From a checkpoint of a small transformer trained on Wikipedia: MLP 3072 GELU, 774M tokens.
MLP neurons of a small language model. Each row is named by its layer, matrix (down: output weights) and neuron, and shows model dimensions 304-399. Each number is 128 + 32 x the weight over its row's rms, rounded and kept within 0 to 255. Numbers have three digits each.
A block is one neuron, or neurons of one layer that tend to fire together. After each block is what it responds to, as a language model described it from the Wikipedia text at the highest values.

L2.down1011:163103133140156161138064074168112107174082159118092114131106165143096141144105101067114109160156141158100196108129073088189096100140202165085096163159141106151115183104190140128163103154127139145111157132165131104098066078146152139129091152123179076146055149128122180121105109170115112144
L2.down2041:109111097090112118155167165137119087078147096125100150154166132151134074131125129110087135138112139142162157133164068101076138125160128108101140134126094080142158143058106125150176102160167136080144131148047083135100105077143132109134133095161157079111123186190122126131096108164138130080
L2.down2043:177153063111137147088159177077144173122146117119129158129184135127155029021094116163147171100072097110142128117128089162124166118138109109124120157121085139099103151166105088097118126107099162158168122098185127176121169173087130164114099139110157115119157111175174128136104155171123208118
L2.down2247:115082173190133220129137122169115102146054173138132125145148165118149123116115063152100099141096175124125104129152103118162140108176142113117106133125139083193153149140122155128124068113147132132147130121106065159135036096101128091165079123080126176098204128105171108144100156161089140184
Word-initial subword fragments

L2.down216:113154224135075193124142169197119157110101125214114153129159104166165060116091153100040127156168153103124123127128132165133080158050109113127130179117120122099107086057121086079195127070155073080125146164108109125088173112046112152099169126130094147119149128171151089115149084108096129111
L2.down1022:125143131134111139130063112136107141098116139115127145179140101157128071095116170094061105094126146129113119128130132156122064118113064141176152130135107135076094089074170064063179104119127102105084101065123114159094114175062097160141128149164091147099206143141161054138108109142107123108
L2.down2026:101126255160071129078155050118120110165093138137117096129100119142134083117056118156153116097154111146142205106132081112117134156098077156180111119119099114164093052117120101067131085092110129057052123127152139130097165125148133139105115100130119109121121129161134035124131122089078140079
L2.down2469:085079149129140197128070064135144142154128081105085143156149097154156131071100124119077134168136132100201143148131058121096135122103086158102116154148111123106112168114196143076091147081119131122103097127114086096088161118107155115132119140128150114102160103112129113156157191069110121145
Table cell separators

L6.down423:056143224060105119107163099156131112098118193205107115150177082151128044142162175165148145100098117117150132146149139165107103138114108167153120111098118106095111066105112074082110151139128141113152122131132113108079133144120062116185149163126126143123138156166130077071129111093139129138
L6.down2867:095125146146123152111108104110160086095145106176139055101197112081158109159067116152112127171113127119154121192121148115141128117082100109173195145105114147178123124071152076127162162162138107165122132147149105159122150082167102134193113158172149127107134164116069122166119078112128151143
Before an upcoming number

L6.down170:083128140128143117109082055080093114116116111122115166166155131148162119115099131129087118154142055113073136091151148141183140137124070206118114093134102172121124084154139140183099110133130128113131155124158121123089120150147163137200123078105154137105127154107145140108137165133118119122
L6.down2064:152124115130059165100179129109168121131157139172103151154117096122165145125130097182111115093163139116070127112151116146090121137112190136155075177118144163162130162081132145105113078163104113141108094104156145081091109157156179154051116205127098130085139174062134108125136125174169101099
Surname opening word-pieces

L2.down681:125138115124180158138161117136115144081140072113121106144031117110131166176061101146102161107219088097125141117086087172081108114116094177130097135162162159084199133078176124075144132080143159111137131168133127153112088138152133181138085176149146115084111086073095130054076086150090148146
L2.down996:097136150121115126137156110086128168115127157133137191136130100080150149076088160086160184148114091107059134093088170148156116151130109190121053139095117152150110142068144192072173112167118093155159135160109145129099125040145124154093153163125105112078121064114128159145133122155115076174
L2.down1595:154153125133137116160132173115151101152165100118136054159131159172129088072094113158140112130141092176106153101128132137132083142172137110109140152131125140158167125092154109116173156167131111144160164177091137114120143166078100159088132153141173187136097129122126098137090118153055160092
L2.down2585:158102112158112122168108153049114139154125160143102134154130107152116103080176098128135053107131094070175130158136122102185094196109133174116144121093156137059117104142104129110108183109076127119167080179138164152173153142132159180137104142102179153106148120182116120110122186148145178188
Noble and royal titles

L6.down643:186156109092099147153161118138112092148120115164151145174120088117120122161157105152070136130090157136173147105151130154100103166158149168100121129065147132100109124109126157146172171110115166156170113128105203143162148143135141161097109119146148114142151161115162063114118139200133140140
L6.down1676:163144161157114157194155108119131122151111122132173103140133115144189161134136138171109110162084174180159163115038111078123106118116120130101156161143096129096158098155079191101111099139094101141130148115112139091150121140109084084099160124141131151104137166146104149172161136135091073117
Family birth-order words

L4.down202:163151174083129125115124092132118101099068113131095186109160152223153144110054078184216143101155140106135093162134137092102074208156158102158094181142136189143187176188137120103159163161137151084134160133107102155126098183083092130144136115144143155141158130157136116183102119124082146149
L4.down285:128152098100113114151173063140108159111177126138023124170088094125109085121181125091101148149125155159113167128165116170149152172102110112200132056122127151083114104174123135111144045143152136141161069121122143089098132124089168100131145107151095132163143085142093099124152164150175087176
L4.down795:208133204148098124130128101155156101073076127093118137138076082153148113100097122114152131139074144097114126144151139121157115125167116121173140148150132124153093135146079123172141139156111207082179144089135110132086114113137136113158164159102116127137165114151111092115064141149178141136
L4.down1176:178117136147143075093110088166182125126154135118114125117134114125145133094072139175108132079139057113111146154168124133156180099144149145150167110121059123155128117140065078129157136133152110089184152086179111094099124128155146110135125097150080111079108118080161044123070147137140072184
L4.down1374:016065160076078142160104124060123165137096189127123103103145136141140135104096095159163144063078125108137125123177153055106130120141110129142164141146148187134160107135113148132184107086132113103167149087112123155100214155133140130131172162091093089082132126099107070126138097161147142128
L4.down1700:153072117169117057201111084132124125170134124079130154048101112176160164137188103118124119095123163133104151135165130157148154099130090098139145103144121121128166139118139159139119109158104161063171124110080098071151105100140153145139099155083131116120179182122118146100138110156132143084
L4.down2283:116106121144132101119101145110186146109148151101096116157135097150102091114100185186146108141110113150093101176113190149115111088161065131163141126137115112139124119161094176091155191151097139146085116132153139149144151137177142057148150111134076130162168132116146116132122122152174113088
L4.down2907:144122154127090140134086096145124105125119113165131119123093130184132142116083102127102082131093136169179095177100095116183101128127114111119149145145072142162130138165077163100190148104084120141082098118164117073104131136178101127081095072126202192126175142112067143125120120092137103149
Table cell separators

L2.down122:174154167143125123127135164134150101119132177105138103117154148100178096094113081077102173149138106130127083127129086170089123107116088176125072151120045128089164096092143157065140125130112141148114056130153091171091088124029138120129111093118108068060120108179145082132123143181126095150
L2.down527:178117136114116147103113155108156069092082098167173126156150134120175106102139091144148137144155103152090127095099142082149143138151079133073043078136200111125185102098127060089099151138105177111136126098176117159165173158090106148159189126076094120103063093125149110118145137105152096101
L2.down1512:107128069144119170148188151147189085150128092213141127179162123161159099113119162165125102120116167108101104127135196155093186122153107097107095121080117115146122112093086148145114139154028118106038123179086128084102122112104165110138157152124049110141193065100167104139109137138098120118
L2.down2856:162136130057135123137126180103066128137070185123103147087112028106112132146141119067134180158177135124155098151164165083132094100096100125154105111140091102111117140127116146128199136105104136149073136137105186128116098101119123149131147191084122125099137127147152091116067089155149114169
Word-initial fragment pieces

L6.down787:091166187132164126128138139120132137154151119132145145115135188135156123133082134173109139133130179208155073045142130078156123103139118116125125095057147138147190152088112110127123146051065131137199111137112098105152150136162122106094090118154182163163071126158175089128160172145099099132
L6.down1713:099143127147139099111148138132094189178094178099090146134134125088193146145089122163072115125068109075125092112163102104078119103170120180099136068073110144153133129159173109189179089120081136106172106171178094154094122137121151133144156133202154168106178133154144132118128137182112129086
Ordinals and counting numbers

L4.down1:111191110141164143126111076124159113133130110129113125133104161105165147131081142157176136081183100100116097183095140144162131102149115119034128119081103065145106102116143132100143139163146148110107121211130147157121058129122151088118173221148108148092066106136122140151153085110134159135
L4.down75:130129162119169128182127143102141165129180173204096120139128105108112125150136146120080117142205070128145146090072139128150140095097109122120086198084151107153084127170114110138196159120142100073079134143127150131118126066102146122143077144087149134124142167143119135163126140140151124141
L4.down840:148178126101120100121109165142164141111121055160245136170104113197180171157078152086070186197133158104107145131186160182099140132117131142133155056137173136096057098144142124184131047144112059144140137167115099107069110139102076061139178084174115134137134086104147144124171114182114067111
L4.down2011:115123137108136082149160109125166047183155086120174152143138106109097124129118169136154118134140138120116168115110116198136108121187142123091126117135170079111147115123156094138133099125066147148086127188174104149115128178127113123144129133085141100166124121154107184110127100165139188097
L4.down2103:137139139096174168131110061154107106119164119214142136142146142120121110117160161145170123192155124129121102127061101050087102123169148141107113117121104117101144138128077189094105132112141069159105105136070169127140142125112159128123103114137103235160172140119144119086142150147154047057
L4.down2337:108174157094138143145068127102121078116134122164086131145117125140172129149141188108062108117116160154066183120156164065076141136151127109150128176137151092176119124146167150117138155084114136111149119127100110109199097172183096125182173067139143138102086081163137123143105089147057175125
L4.down2663:090141143155141154100147116101119161126143111118164037108111118103127151175117174117101083114096151100175133117119202162158134104149133151155163149168137174125208095181115093126148143096111127102144155119110128136142121121097134147107104138138084111113110110121164165139122120134168141105
L4.down2942:165081101108113124149069129075117119132104132110155140121138098123181085149150149144124142142176105149142137183123103123175118164102125061150082098140141136143068100128130165171104140115124102133131103145123098117134114103217104128141155119172098103106090154115108144144140171140129112135
Mar name starts